From a checkpoint of a small transformer trained on Wikipedia.
Size: 18 layers, width 384, 6 heads of 96 (1 for keys and values), vocabulary 8192, 33.7M parameters.
Architecture: LayerNorm before each block, no biases in attention or MLP, tied embeddings.
Training: a variant of Muon for these matrices, 598M tokens, 4565 steps.
MLP neurons of a small language model. Each row is named by its layer, matrix (up: input weights; down: output weights) and neuron, and shows model dimensions 80-271. Each number is 128 + 24 x the weight over its row's rms, rounded and kept within 0 to 255. Numbers have three digits each.
After each neuron's rows, "fires on" lists the tokens most often at its 100 highest values on Wikipedia text that the model never trained on.

L7.up266:122142145130128140160112137108139146183106100061115157136097127119141157169096156150129121168136130096127121133156154095105160139132129143140114181163126109120102124126145146178157135122094116127175134147130150122093103121117121093125186126092128137143151143133156129088126156107089140070135104146136145175102118097135097135125114109109085138117173121140136128161191136133126144109103050136139169108133135091109125152077141140168124080115068113139150105099141136158090133182097140145110134092134150135094135140122094130115151128121126151101128103126145104129092122146145118115
L7.down266:110131128140123125070106127143137131136118179172130110118194166151111108082160130121119082140136151156119147141099108135151140141147098121177125111172170181102139111172125160120120122134165125129121115061153150144142101138148136142131084143155149111123153130175120132123196067166105135161146118116137111111126106111101164136070100125134159109129092151096079117115114108129107142117109192130105129162120145166143156112133125108089148144131165140159116104093120127112130127076155175100146112149112125128149138157124139118145120109125122096146103114150107098113135119136099127097
fires on: "er", "s", "n", "y", "unt", "ers"

L2.up1025:103147090147102119113142144139059165165117147101160140148102146115131131142151099069108149134175136143163082096086103107144105170108129146130110113124167121080122077120087156154141146131172127160122136145114143113135095158135147141122162138140107185123132129104147145129143127127120138132114159120121102135134114131133101111126111093154115126115121102109094137130126114115101124120104123100118141179162089154125129151162135141146156096178076138133118109099132121118104143118141114150126127149106171189158127142143154088098119121120091095130127122107135167148108111105094080132
L2.down1025:129149098167168078106099137127119137123124124151176124105163105105123119139119116160160136099134108112120142157101108124116089153172174133156147076115078103123175119122118111150156094128117149074134108134153060107127155163128121128114120151106176148150132089145122142114162115117106150105120135119122140103131139084115128118136183161144126137141146120114116100148137126101123134168182126112137125166148141153139121141102074123108147070131103125137162140123123139088168126136141081112130152159149124110124145093141095124109122117125126105128119113133164139104136114138091109145
fires on: "pro", " president", " editor", " author", " collabor", " Chapter"

L2.up462:122133094139123111112106111152136117152132150129133112162111145114112128092119153131105147079142122103146122150130113162142143076105149105117141127125098143086147133126118168131134138152133097144136157147129087150108154148124117102135166154134135153116125158116116136137149155105131105101106142119137147093148070098112137145127149174165150138106077119108097150117128159166198165136128129134140163114156108115118166164128178101120134142148162089126137122130093125115144122143153110147158077172142092165148108112117121096149115107145078151193105146099135089148126114131116149094
L2.down462:132157171101151142139152143084116137096119113138116141084101102137120138152147141113117112155145138164098113079129111090103131136085108152118123141119137091159130155132129111147100116101128146116111080129109133092173112113112146160101134122112127135092108098152138122149103122142133188146139110147138110180120170133127093145101099095119107128147191133155134113150130114105070098101105116133119108160111121166121088130093105169126121105148112166117085141125138146126107136117093154138081134114096149088102110142116119144118149116135142105101131148161130136091132141105133124188
fires on: " also", "an", "ans", "ong", " particularly", "ief"

L2.up649:136136129094140132158128087137128182122129117138172093147131115113083099181138153161159094109113132147138145144102103119174114114112137104144182099081087116182099102171128098097135105127141130112122100123165092151075176113082130116134129154112133085159136140106111127123089163141127095134140095139137102139141150120142140151128120130160108115188112096125102080143133121126115147155070116139130137144137157121104096085120154140163140109086130108129078169139151069090130137161122105136146084144140134159109109124117106141107175113107139112112099120145093118164153132084106091111
L2.down649:116096120142121132132153124163087135171148135151137154092105165129198109123127083106099158140128087125130120125136116189127157110132111088090128124103126148136096125077183139145161130098115110097128162136116118108150098129137153180150144151142131156126146142119122116122172109113146166161127118127159123117120108131094093122124101121101120119127121148087138123136086156144118099077178142135130169137132075100145119157110124118102099148093108130131130073121158138144130127142157143157112179092157145139173152098161167108145115130143121122153132146085134137136095166149114119156
fires on: " m", " Sw", " Gl", " Sm", "sm", " qu"

L2.up249:143109131129127155130087094127125107155140114127159166115106134114124121144177107141111163140131113104136101128125154097139111108120084125113133146133065107131102164108118128120111120137155198183101119151084128117117085141127110092127141116116123125125149078167129108127124141165090164129094103110097121156108178115107153131143109185145139101135136123156131115068104116135139116162144135092172159122144109140148127105149093129120149131123158132123174142104133093153113067131142132177113119134117117122110156133121109092131113149140159131110105148148103162168125118121156147104
L2.down249:147127148129116129189169095139113162183126144131097107144146138141064125089148149169110135143116112127145110137090141141111124122115125129119151140135054151114115136124153102138110111170135121105146130117133104139116150110156082115117120130129069133103110129109162097085130124129123081123130072154169120126140081155103116182129123156116123118163151102121168129157148146124102091104110149112139197183184165124108110135115156091134099147101141116124132082143130119115143120115128139119100072119089147132126144100131126202116114165127127108146098161123114098163119108172127110143
fires on: " Mc", " Sw", " Haw", " Football", "\n\n", " Br"

L2.up1346:131115154100129114141141142098125128099109133136172151153100118088135127108159121123176160150140114135099103111118111141064087135105096108168082141128159151130162073086137142129133130132113197110123111165140104115144156153113148130122154085142154153124141151159142150098140130138117058072152173119119163138127087135146121091124199104126120086098113131116138165140151149124125145069148129108130144112134144157114129174151113192140127122127118130140147108117124133147139170107118189173130138100119143099163145120146101196142133127108154135135164116169141122148153130131102137167
L2.down1346:118104130156118132120093131184142129172158131135118121097162110149104188151108146093109130100109159131135135132162120133119132158176139128098157108125085105147111151145086133129104123124157119118125110087129158107153112125113134116146113157127124137116129145092121147160122135144123155134077116147133122128107172114111126139120148087086105133121135062140143135114117112148175130127125142148136091144131139080157077069126102097103169176102128131137156132101127084126159117145133117147147104145140139124153177100108107137140058127151129114143130095142175143084115128097126158124
fires on: "ut", " range", " Kol", "ala", "lay"

L14.up1249:079160133154154132132143131119112111151147140125157117141148118132141118113170156168103117135114099109132115099141114119102174131143128129101108119129115121094151121165174135103121155166144142114096146135116133111114132124148146152094122077133119144106109131178127118105083157085139105114112175142187129126084131167165143143093101161119094088123120135131118126092117126138146115132104129135094152094169167097137126103070150172094124117088095116162097120157154115195164127162136096114161124110109121114121147122144086154160143115128081122123122098119112092153131146146137130124
L14.down1249:139106132129104116113088112154163143125102130154096091137103095145123137141119114086118128102137144176157121108086175150130131124138130137112098133155138119124078115142138131123135147133193131154137110126106099143153135120122130137147156150097122111125148118117084093172130118163140140138138078093122080121144044118118088126108117128131113081111092114141111090161122136128094157106134133135179118120103146145122134190113111090151150197144134132132151115135164186102102147096145144149092133133122122140127177093140063166071142118128082141077139115174128133127132128145157113135
fires on: " not", " was", " Ag", ","

L2.up133:174149126157140141184168142148180127118149164115147153109101112105140152115116132147146152148136132179142137124109131090094117133140152097118140133131157085140151161141108139150134147145137144172159134129112143146099155120134179078157111130115128144133137087126086125130097116102119120122128123117102126143130142151144168093136102123110110108163096121134092078136143141119139136135101089184153132078146099144074131110128125114102151165114134135161115161135127137095071130146082122105097096129113116152140115123106169150143169093143093124150157096105136077134144151134139099144
L2.down133:109114134140096109084131159110132128099124129131108131125106171158081084128135108084091134107139102105130144198153086161188109129136128124136158120124108180119131117120161135110114105108159126139092134143139112163146114123142146174100163162132098074097118149122130138116147155138127163110126133146154117138096105093092151181108122104147134113108122131103158164079085153116118137130122166075110135132133151094178141121139083157136089062160124132139142069127146122134156124101156166144148151138137121099120182131116094097135104146094161109146108155113145175159131101136121155124
fires on: "sc", "or", "mar", " House", "ux", "ider"

L14.up1352:152127115108114080125104177177099131140095092084107155109113115125120125120120134140128131134122161142124159181089131172125137143119123104100086131113143122156132130104104166142171141141112131102121104069115114162105124138147129135113135102135141122079123115150116114105091160129063104116060124115116121110145147151103124104109128165139144140098121159115096165205119119164146082102081141131103122144096157087121151157114106138196140179176114044128152088110157124125112130163129142119103116103136139092116127148139123132133153124126129167124141153097108150134176099103123166142
L14.down1352:131139120143165124108127130127117099121163147125108140125115132078136117175144152137094131128109116149139142164143140114143091134104162127185116097145123104101130122115133114081115160106104127100154130091134118122107123103131129110125118128178179135143165152109115121099134154114097136140141116125153100087148063123126220092135190133088087130138135144136099149134162094102105144133145112119161148095131159129161103141126142144140112162121181152112126138140130177119181157152110116141117086126115118149133122138180130100138141116105119094106120114141117162110124118109121153166
fires on: " \"", "-", " un", "\"", "'"

L2.up923:174131133135158115099150080136135109095129139132123110135159129176118093146120161095150132124144147128071117095153114119081123103173106104117142117152095128129091143172179127154109091130141120126130115087136074118152122102139122143145157127153084120130156127153121127125141132108130126111146161134121150115121149148145084127150129143135113166097126141157103114148106132097172160120158069077118145121133122118115152138117082135137183155116155131134143141105137109162151119128135126123143125085094162128099103104101140156095117090141135140138154150114149093124108118165132133121
L2.down923:104120136166123104148126194124127160171137142081136125117103160070130151119122102127127120110086123135143122156086124117161174181114163157121145107147146160153155108126086127093090130166082100162148129156100186125103137196116156112123102146097157124098125130100136172123099122139107117149109127147115142130110101119109136103143119151097169100169151096126149126102144116134118118111123156120160128111082147150143088104161159113132106124125108142110108115158118123138121132127157148148103129151125095114109125140169123142136132154138086135119079144128088118143165148084154114123
fires on: " end", " 2024", " 2023", "ila", " 2022", "aka"

L11.up784:107075135139151139130137125189116145098148097114167188144143127141117171127117140103108126067113156097114159127084139127156121096168118158129135115117165159114113134108138154126110116062147118126112143113128162102111195130092121123143083140141148107141162170132143085149120120131140108099111102139124098135098129112095117094131090129142126133132085079080124133144167174114147120119124164122123126114132148171113133090115171154103144115181079116165146166109158142128126110126118102139109141148127137104126113113153128142134131084120130134112140103100130130115106116125138142144
L11.down784:098141142131112177136134126140091092164112111104155120143094105118099111144108095090091142125159126139139098178129167158131143128099114103128081109145126177112132095112113108106103145110168117089154137082119169175109140143092127068069096087108145122113135201124110142116106126101126151118137145096117127140133112175128129118097153114124129159136132116100123091123136157100107110154085113170146128104147154126106127132146123086163094159114172123078213132097130131164123094140106112109124117127143090126122056109141124134087129115141163128137131101144172144098099164125130134148
fires on: " a", " |", "\n", "|"

L2.up418:140101130124102108153133116143111156104130142161105126154148122150121137174114150093130144137128131198167134154123134107113136142092153140176142134145132113092144135106108131101136143137154109141124164117149131127092179139085092154143122117116161140123116114109089187137121076151112110106097160092121191129109157170108143144136153129120148151117164124120125132112138148144102116147110167197152107100106132168145087132117136143113118132133171139118146126124133135094139161125132144129145128127108112127131151103137141139140167108122137118096142117092153103138120128136098078109
L2.down418:129171126114109136101110155124156131186146135102136138115140132100128182105159152124091152145128143050118116118116145126151090082154062104126114115089162143159103095125139136157141097131107133098123111133076168119152079108113151114116098138144125121125117120135159077112117133104126125136146141121130082155153106073118122129080122082139131107126090137114116154122080139099155139138120131138066129108122105164104149129110107137147109150136130090110103089088129105138129105112141132115120116158127135124146090144121162126127097140078117142132111133128102156102152079124126125133
fires on: " work", " working", " Labor", " stone", "work", " London"

L2.up351:164113144131184130180096122147140170181152113128096094123132132105143170084148116117117109136110133164106128138158131148128164158145150107140153164131140119101168166156136130095106139122068165133145151154150168133134134129129124106144153126171136101103115125080126115104142144126138107103139117149105099115133133153136127146083118110111080134101101144188116130160159130130144160120165111083098116154111144154096154133126079186084148156144136123155144148154083144146157099156096107131112129165099160107151175136124151139127109126174180170128123135107123091147105149084110098119
L2.down351:095125115122102118109138174142125104132117150132129167146147191103130122172140130125132172109130164142099114071153148148159081139089131145119177098087165143122130097112102094145131148108120076140141154103130128112129140134143150154119119131128109085115122143141151135138133129161113153133096129126150161099129136093130137127145134131073147122174094089071126126138121141132075104106151119106133116101114113121146141174130128116106132128147133127086106152129139158123124190101166143116107104114109107133121094097142115141170146123103101107095083130135122182126146116154186150150
fires on: " Is", " because", " editor", " Len", " expl", " send"

L2.up85:106089142122119124127095164122129178139142149130115179082094128114104146158117133114131134063116142131159140125091095127147169082112106111133151108159143084134173176199124137140129108121124117117144121145092151111061133094136133141120133100128151086152121117136131120132153136117172169095111128181153130118149104099125131112131111117125109143146104150149111099133114101119131151126127082140106081131109115133131126143158146094099128111136108169172148163121116142100125117104137130106165073132094090150116079136126133141104123164117146096149140156137099134117102159080104106116
L2.down85:118100147133170117163154089128078137127155081097132110153123106128192131162156160192108145114121154101103125190144141089119124155168074140155116143124122099133111102122098122151151105116128168128108149114155106101127133139098113153175139126147126146113169113147116087147105151141152113077165111140140107131155081171144175093090145110111141134100097104122088134149133133111102144164110170160078205126119137148157119118112157092105149122120098185127117118123135109125122132163145127119087152135119169106133141153101122172085090123170133119140160142135114152121106092133131081130
fires on: " Su", " su", " Bu", " bu", " Box"

L2.up151:179120113102098162188117148119138133143161132107105181079114129117150123158103147149118112149150096086136116093116143129127099137119141168145154145158141094151137093145112135144123123123142148128097157118139155147070155140104098144112148128136125148186154110085112112092177167132195130114107129150136138108113100181133081114148148101081094141109153143174152093141147144152127145104117139127159132129125170127123139122113123082159144128132123100110149133140125104119097150123194129122114089133119112154119142104139074118112123131123127123149131062101144135131117145179153141128
L2.down151:117120122120177081118140116115142119118126148105156134143136134144117100078153119117090145123165114136082102171128106095142140106120157114137129126131130136100132139127118120138177114161149147137140138132135112129150127124101144115132138120144165114152128142115140144104118123153134135145146146095085152102125121120169143125090186120124119162126118128136125123086135161103113117124139157153134128094114111134121143150100122107146117128151137118136146138106062111105195087131104166131165132115183151120138154161098101095135156141116151133128176120080101065175154129149135166138
fires on: " Os", " ass", " Res", " Ot", " Ins", " ins"

L11.up1520:139148138134097163128125120141159127133180096133121133145121113102102091113115172116175134101118093166113176121133125157152147107117136108113137085151161092086130111094099127119172122108147150137120138109157129151138184082097146073133150146144125095178138145112114137168135133127161078152162143163130073145109154079148178129112140125109171104099100111139097131120143143130153102135168138133096139108163141157081101084144129145136125097146167121103166135130096163093105116134149120174119130151184089092141108113146088179146094087115134100113122119149116128142107173123112138164
L11.down1520:121157144142123172139136139126157063157111090127139092120135125174116150165082106140109108129109145091138105151125139150109159133147094126174097166100119128106082116139118136125110124123160131088120115140107129160153126151106134166133134120126115145153115102149113118137117144110129161124118130119167170115153130144127146144133103180095082140159142130112128120107116143141132155115094171128161141110144119103153142156087204100112125171085155107139098119112147113149136139108090142098113089111112155159174116134142144104120160144150113140120168135167105170093153132164136105140
fires on: " |", ":", "|", ",", " ("

L2.up112:140135114104121143090087099133142126168164101130128120129109131148099182144103101123148182111129078110123126140085113090112167093146098111148166126149140102118169151117116133116121132101142168104125129141127123129113134147114120135121127116118122117166107107136167129171155100125116118131147143116125127109154107164145074138183172120147106133114147127129076155156124184088113093133131086073167081159137088124121136124084151125120100066125166177121151111182114134124106155122118166141152148143126066142124150117097089109127120130111115164128096157117131144100111156155144149155
L2.down112:131172166117138139118134118106145132162119137131102104140064067082154151112112130087133142144113108092133116127099131140133163133140130131119134077079122138163152143160142118138117137125149127148148124126164105109127132147107149128150151144141163079134124107152144114161135122159158147158132131141098129087170166166114119132059139083148114124135137085122108137142086170131170095146119108113125119141163174107126113099147166128131135112096158156171156167120161157109121151166128129149139167101109127106107108065060121108107092151107107150110131132155126137167126148111126129125
fires on: "We", " we", "sy", " came", " come", " prem"

L2.up857:124093122146093080144145107112131160113106115151131116126114139150119105121115082113102123110129123141152136142146100166108122158144142143118136149185115123142211132108123131073153142118154141140098163142177089127102185163094118133134088147107170112131111117114117115150116146169125125140098165106093096119136117141122155122130131112137123111092123152127090072089151123127115131127163151105151140159156087141115118128097099171126156106117158139106173124176156179121129123155132138114147100142152140144110110124104130129115102100103123110131161109123131094145117113135095137150
L2.down857:137106139146105102090134147163117109121134150144111128148149138121124154164147139127092146145152118103092099103098118115160115094125112113162128118107123109150090140162158116129123126154127120150172126116096150097169095068124140137178115098149115137148133106115145154104128133098169101118118107124137155109135167084128120107183084132124114129170133064132173185141098117120107103126123112140135142065116155100141113090127104083141136154093081103148127123083110135150137112096076123128118137124118169133164153139106156182145131146164149095143108130124114101105158140130137130122
fires on: "ern", "en", " original", " western", " million"

L2.up1244:143130148107122090120115100107108124094133135106155149180142127117109116134153135149143146147160181135149148109085091114146140139143103108104097137177154103096127158092134124085136123158123133125128106120141099145124149135115129117084102111147120119159107108142142113095103139091138142150155094113102139122153128127139111170191063102170135110105168113109114067124142144152094126099172123132135119148166150168069105101145150079160176143139110159104082109130115156113140121177129109088106116136135162117112159120084117144137133164091150123127113174099157141106140121122127151087
L2.down1244:146124121141110099105129082142144084123135132115154153158125127127101104132128121117129152092109116137150100146125062137132075100095091177136098150153103163117089126112096136133121129163126165150107125106178108125117159140119109108112138140112099128128185123141111125127122147109103144115141136130072085125132136127121133157122132113176078124112164140090067098094132131114142149091116136151100127170144162096128124137135136155125098154118139096128115136193126161129095133172093129110145119122107135112144197102118140142113128131145136144113134147138132115136117148107065104103
fires on: " Li", " Art", " imp", " ISBN", " teacher"

L11.up1230:174087131136101117133132164150143147093096106101131175156105130126159143112126119133121152124093117121104142090131093092116138153119129130153116148138128114112101113058115102138140129125107160165110166117191141142128154128115092147129115137143160131182093100115182083120169139110158102140099126109147116153107114146133104139128149075149148106148130112114128148184134164128177104094150142112104111106125125137116130137124147145113125110132115132146109134138130153150097129151145129156106100161150124127142131119132108101176125102134149192143174116141108100106084158134095121148
L11.down1230:128179181139135132154134095100129131109109132126132106143138152160126118154132149091117188141141131103164139126134125094154130093122095135116141105085136122067153087133141141108116119118146136124119163125121152117157138109100170084136093100103157184066095154137123115116134146144133108106151112164170165108151199138079135092103148131119148180149164092108111163121113130113147133104131126152134159160154153126118153100097148167120078204114139096151136119095123145132124098157102167142154121133141122189143123121094155168158106116123109141129124146156071139105193123148098109155
fires on: " |", "|", "e", ")", " We"

L2.up619:127136103111168140122108085079092119115110111134186155108142134129127122109107095127142153145101155173141126126144183121156093122125144128113123124122122106086083115169183110151111106132101091115148119154118083107089137153156136125143138109110105144125134127141092134117127128158114120106129099103149112149154112136133144125113102095098104141122084118104138137133127147114106129107090137102191138157145109125087093099130128124111130132162113114144083174098098166168125123111114125171110122125123182113160126133127113120132090110142130141101164141155114125144118146153125152118
L2.down619:120166118135114142157119132165147143146142117111131101133143138126149125108161107123104136095113094108144115096131098101117130119111125110098143122102108135094144140109124119119139136079124108143130118105145176128111143078080110083136150122108130138131153089124148176123124148153162107119159160153130141122124145135138115120070119110140171170160175141122142079096117124139140161162170143144125145185120148145134095099130141153097115126147075103102164108144148094129121160139137123121152139136171144119101159097137168099121114134097120121144140116093091123078153086093122137164
fires on: " but", " captured", " Although", "For", " Miss", "place"

L2.up739:096113166106119105159139114113132122106165154100131067135139148112144108142129107124136146118150142147088087117117158123165106087127120093146120129123129134132152131134096143156103127115034146140148151145134114103155127123160078119110117132128138097185126119137145125093126102140102153111153159079095108128119128121151127127133116162088124153184081130157115162162082165089133134059122113107124121121153131127097136139069093106086179108120079103127092137115140111104148106078152176074121121131141161138147147129136140107148152114117138117135147114143159095082126140075152137127
L2.down739:162161105126105143113145173132100156148140109171139193145112098177123159142156127109108152132110150129148142113140097155080103144116148153139159083119122102161098103117132149133125182146162095133131108137135148150094136119122111114086108114120145117089111096120158100133080120145116121168074104123131103157153159143090122125092110138110156146116103161107138117158138114147122149157096136150140104148080123156158094193158096128123166116136103129101167117134154131125131136112159120093100166127115143116139103098132112118123139144147090155096114106125109183105113060102105124141
fires on: " exp", "au", "fo", " price"

L2.up903:142081119137132125121142130118130088118078136133158143125135127114112161145177130094163112107144113171123147137076117125134173169134121138110107153107099120119145099080066108092161125136118156116115183127099115089123094152177130089132075125123133154107123115107142118117120160092149117103130102109108128110105103155161118133122093162129154161133078166126145075164162149195125139116123128098106128112112152137099129137132120127126150142099110130142125117126105110130154138111146142143144144106158134140130141180149122121099095116140083117099168156133139124111127151106125161141
L2.down903:131165115122081084107105186126127145129127152119142135148121104142184153122108121114110141112127145088134075109154101138095126135137129122152112133071115108155081131148145142125144091147086110121136118133157128145172143139096125116147163138146130140119139161133130145118139108160147104120124106119153086121133147151102185080134151091137175148130139113093083172142102150117099125150102126126141135109128133148104107170144110153113123130112096126154114159131146099133131096171127101146121142102124142114119099174124091140102142118115112137153137143127139145114146073112087117118
fires on: " Shan", " loan", "ran", " pen", "len", "don"

L2.up1150:197145124143139133102122157123120128095098113187108083133096133134132117129122119106140105133106082157080147106109106105136137126148125104126136073137124107131162123144104142165079159156131117079112115119057162094106142131156132142091148125159113146120128089087148107136077133088118147154101112113166111080167115140113141147140102064112135128118146126156151092124119133099141114115119148120146117157179129135130144142144137096162124103145174093154126114113099131133154139068124117149107167127124127144116110106109174066106140122122170120112145137159094142125164129114104108140
L2.down1150:085123147134142142145087147147155109148146128147131087099134130114115117129124141136115132160113188118144165159182173106118115186138044110121105150116109134123106106099145099109143131131115108062154146122148105128168115133129143117127132142122148114127121125133107201108133068139151147098124124131115121171132074169147100160072146094179116124133119143144105111138126129128118108139177093128133124123147102088136110072089085173162108137164114148120109177185122139101122129097130148104143114144113122118098099152138133155137131137114120125172144137133161072144157118139159131101
fires on: "ler", " II", " king", " Church", " Championship", " Inter"

L2.up188:061158108144099146114133117145129120149153148167130114124109151120142153105138137140148137113182120107139114115138108127102116133138118112119091126101164097086142116128145130124131121147098111125114165099157109157127148129083155138154147083153093150153154178085116137139096161152108125143138119103147156077111084119114117146119171092169111116125170149109147142068143115162147122100130143095147107142195144091117134141186091183104115137113125131116168116130118129110084154153181128152189139103161120132102131116121183136097123130132127140129124151099156166108104118136116132110
L2.down188:168111133118132134132124085160147130123117110126110119144116123106126122150112130131091130135131085163123135137129106125160187128107130104110146131146071141152127129150088144137101144102130145130146082148105135147148141159149097105072150154140153103081131117189132133121158128159113133170133145089125091150172139128171119128142111141100131154120117095125143122187134120132125143174156120138170102164126131125156075108098113114142161140118146146130156117161147145105171113102091123128117118144112134186137130130145094092172111138141152125111133119131109098116147120129166138187
fires on: " director", " Green", " book", " writer", " white"

L11.up766:124156166104145104130063082133160118134124163145111115163108140129127099135114101125139095111145131148126151133170099133027108155172146098102109118173107071151133183122122123207110096110107151122144160121153096142133137128108090106128163084110134127153135102113094112104087128151103155116141128095124154223097118126137168111132130101142133116125146095139122134131129152146132179121143155129099164114124135132114140145162149141151106120097167136144161144109161069139100105121109122120126124130120177153180098171100139172127107125130154087150128143103107113102075133167143169133
L11.down766:171087134086127123095117104119092119113125137152114168141140108142133099166130114152101130131129127180155141102121156115140138165108114121108172117135117086111196108155132141066145154141125140134191105114117147117153113081182135112140101131129081108095129153144141135129180137101140117135112119129167137117140100124167142135159156130140178087144120164152154167161138152136102111098138123097124176122164117120139104129135133148148144108129166146129113098112121176127086118120106092101121126134153144116133111145133154125163133102109086129118147113119113129110155142082104144143
fires on: " \"", "-"

L2.up607:093107115141101120128139109146111160157132096173109138096132141142145132083124099149145122118107150123145173098159084108138124158135163143126146192152168130125157122098097079145148132118137141111097148142146112180115116131102119166117153114104092140103086137131106100106152094119129127152115097179171090153127150161093120154121104111103095165158143134110121146129117137134123084124139090150103149112110143143167134142136109132128146112150111119107109106166123136119145088166163096131124098115092122105140082152134129130118132113133133114108105125147111150121151146159125158151
L2.down607:113141140157127129146118178113151099125165115124092114168124146145137146131161166068086133116135135133135112170122134093086104133133101134096095087095099114155108127115173165118124126115134109148131129090141154137165145103182106097127129122122161141131145091137130124142042125153127160128126136086094133149128132117161126140118150181166160135122123070142146139120153159089075161152121166126178148136124165121103083139159183167130086127123139138167131128107112135125147137112113157144104166161135154161127114118085113147128088124104102157146163112095155147116141123086152090115
fires on: " years", "ai", " raid", " part", "ont"

L2.up57:115097136145116127116145133126111175162145163146066165134086175071137135112178154086067128123124084109135129124124136146119134109110132137129117141122159123137147159137135173121128140110133171077125107156090109145157184115089135090151096132092136111141138101120097124120128097125141146100134139136136133082177099146136123106134140110144123081077125148117146121111158146154133126102089130134155138116153159146178133122137168086144117119147141138116123162124093180135132153140123158158146154151082128125139111175119131158098180112153142109123105124095155153094140121126117121142
L2.down57:145128112113142096163100111117114091122088120137146127088153087135145122151121144132142125133137158138143130153117121126138120150147122131107165137119125112156131125171129103139135113147133087143137136106147115136106054120148139165136164148143124133132143132147099116140136138124101095157158121142115139162125148107150105097147159130105107121166115103111119174111099099119140140180160135108125148136088134141095137106104078160122108116122127068157099112147143114111108124128133094089108111121135154132100128123079136156131074086112137138134164154137131112102064106142118121096
fires on: " s", " su", " Bu", " b", " 1", " Mat"

L14.up789:105126080118148162117121123122148153096113117123125119144112097142142106115113214122159147123138114105088105106119121124150138120081099111105102109147166143120143127155135107159085119167099121144126122111134126151156138114128136153124105092139124156088149070125162145161143141138150128136114172160156103092137165143133116131102179134110120126078135146109123134142146121169135104096121150123110150158100115157109146167113110136144138114138122139141128155105163122121191117103122150138130120137167130169119101102159155096159135171116100164142152141127108128121094142132128124150
L14.down789:161105155171105093119117085137087109125099097152073122138165138106086119120166109114128127125084139129120130174179133124168133131151161140116129151108098116105143097100172128094141126138103162137130110141148086167123179125133135124121115179106078129154141144145111115176118154143141093159160116121108131139093077100166158131128131160146130054180134105098165140140116165126104093167125102143131113155115141139169100097120092152087102136133097134116138104178121135119116124141149139094105129113075105122150116156133123136146154120138133106129129097146130173138096117139137114104
fires on: " in", " for", " on", " of", " during"

L7.up787:164174173095150065146147152107141121122118103117117102152113127088124163095126128154122140138187164158120125106145121096144145164171171124126166094142147110127098154119101103177119084081086140122129145127120088118125137151110083143124100141173141169116126104108133132150061101120111149092127129133170120099153151182158147141115156086142160124146138111159144148123124123110145123112111140132122124124171127130100147090101126105171110126104150125119184067154156092148143127076152127137117119165115097161153107152140137176143139146140092113146132130137127117114146133174112114149
L7.down787:169159129111147082123119117156153135054109110116155184130143147152114102151146136107121133119134130108080111110181105117143106125104116077118135089083167127112105117093123092127127142121152136103095100084161143150106112105149112169140156127170129137105144106130118169131159143138117152092098128104120172131140137176143152099126129100104092161109091145146113091101128078127130148061144130173152122137152115100070126132119132115154159119123087162158113091154108148170157101125077113153115138154084105086139122135176115156188151137111119147068128136082101121128142152167122137133
fires on: "In", " In", " use", " While", " living"

L14.up63:111134114117151132124134159125177086128090113141144121126103153120135123157127111139104126150115134135125144193120156131110105119128109136169078110174155095104178120173126158132109199140151161126103121116139095095121145147112135166103126147133153129117157106165107123126084157139105118107113150118092164109127063122105176131163096089107157132140127174140097155172123123111123106152154134128122130114144149112121115166147151147161138081140162157132111149101128152153116111123104117141138098090137137111125137164148190115105151115123106120155080141102116135121122127076141116112
L14.down63:106095100095116174098092158123109089080125132126102092131116111114099144123102166177134105125111130167108120113117119167126101102160116120128121070149136090108156108102139135135127125110137090129162102126117083135115109155086150113087105117101141155100157172182179122120104142095137121183142133142130177101122098128166160128131132132090143119159084115118126133101126140117099125122160139137111139154109116100146109163110153145130105070083141143126117103161123157145119121122122132116130131146157139097132125154165122164120116138125102136154109098144114112121156126094139183089
fires on: "-", " \"", "hi", " res", "phi", "gi"

L2.up303:110108136152112112132164139132136192117159121135108125126148126104106150093105158142149121145132136133140141129138158165176101122134124113144068127147098129127123101088097115154110106135129111109131136104092145149138135184135148102127106134104092141175136175130110104077078151170157140138120182099150133160127104146143156175136126128118140116115161107118156129170135108131108131138113161133116171139131124108122138182146149096159137132153132111110111140167123142104133127122113115137136133122077136153142093118125145179133111130151129138120099125153145152087108119155151163088
L2.down303:147119119117166141107102130133121078101111180149133144135115142135166139157171136125129104133143105129110111105132110115082144146149118145107177116101156102099148145137155104163104176113121127135147137154147115167118087107110149133176089128111135142103108079140122134173164057101106109147117105130089185127118114130094115133135108168139108120134114151124121107104119181135143158123167112101101131134110124126146162087074116119093094116122103123113064123116129120132100141115139156144127161157172126121114176099107098123138121145131117130119160173140118080124109122132135090118
fires on: " 1", " 10", " 15", "R", " 5", "1"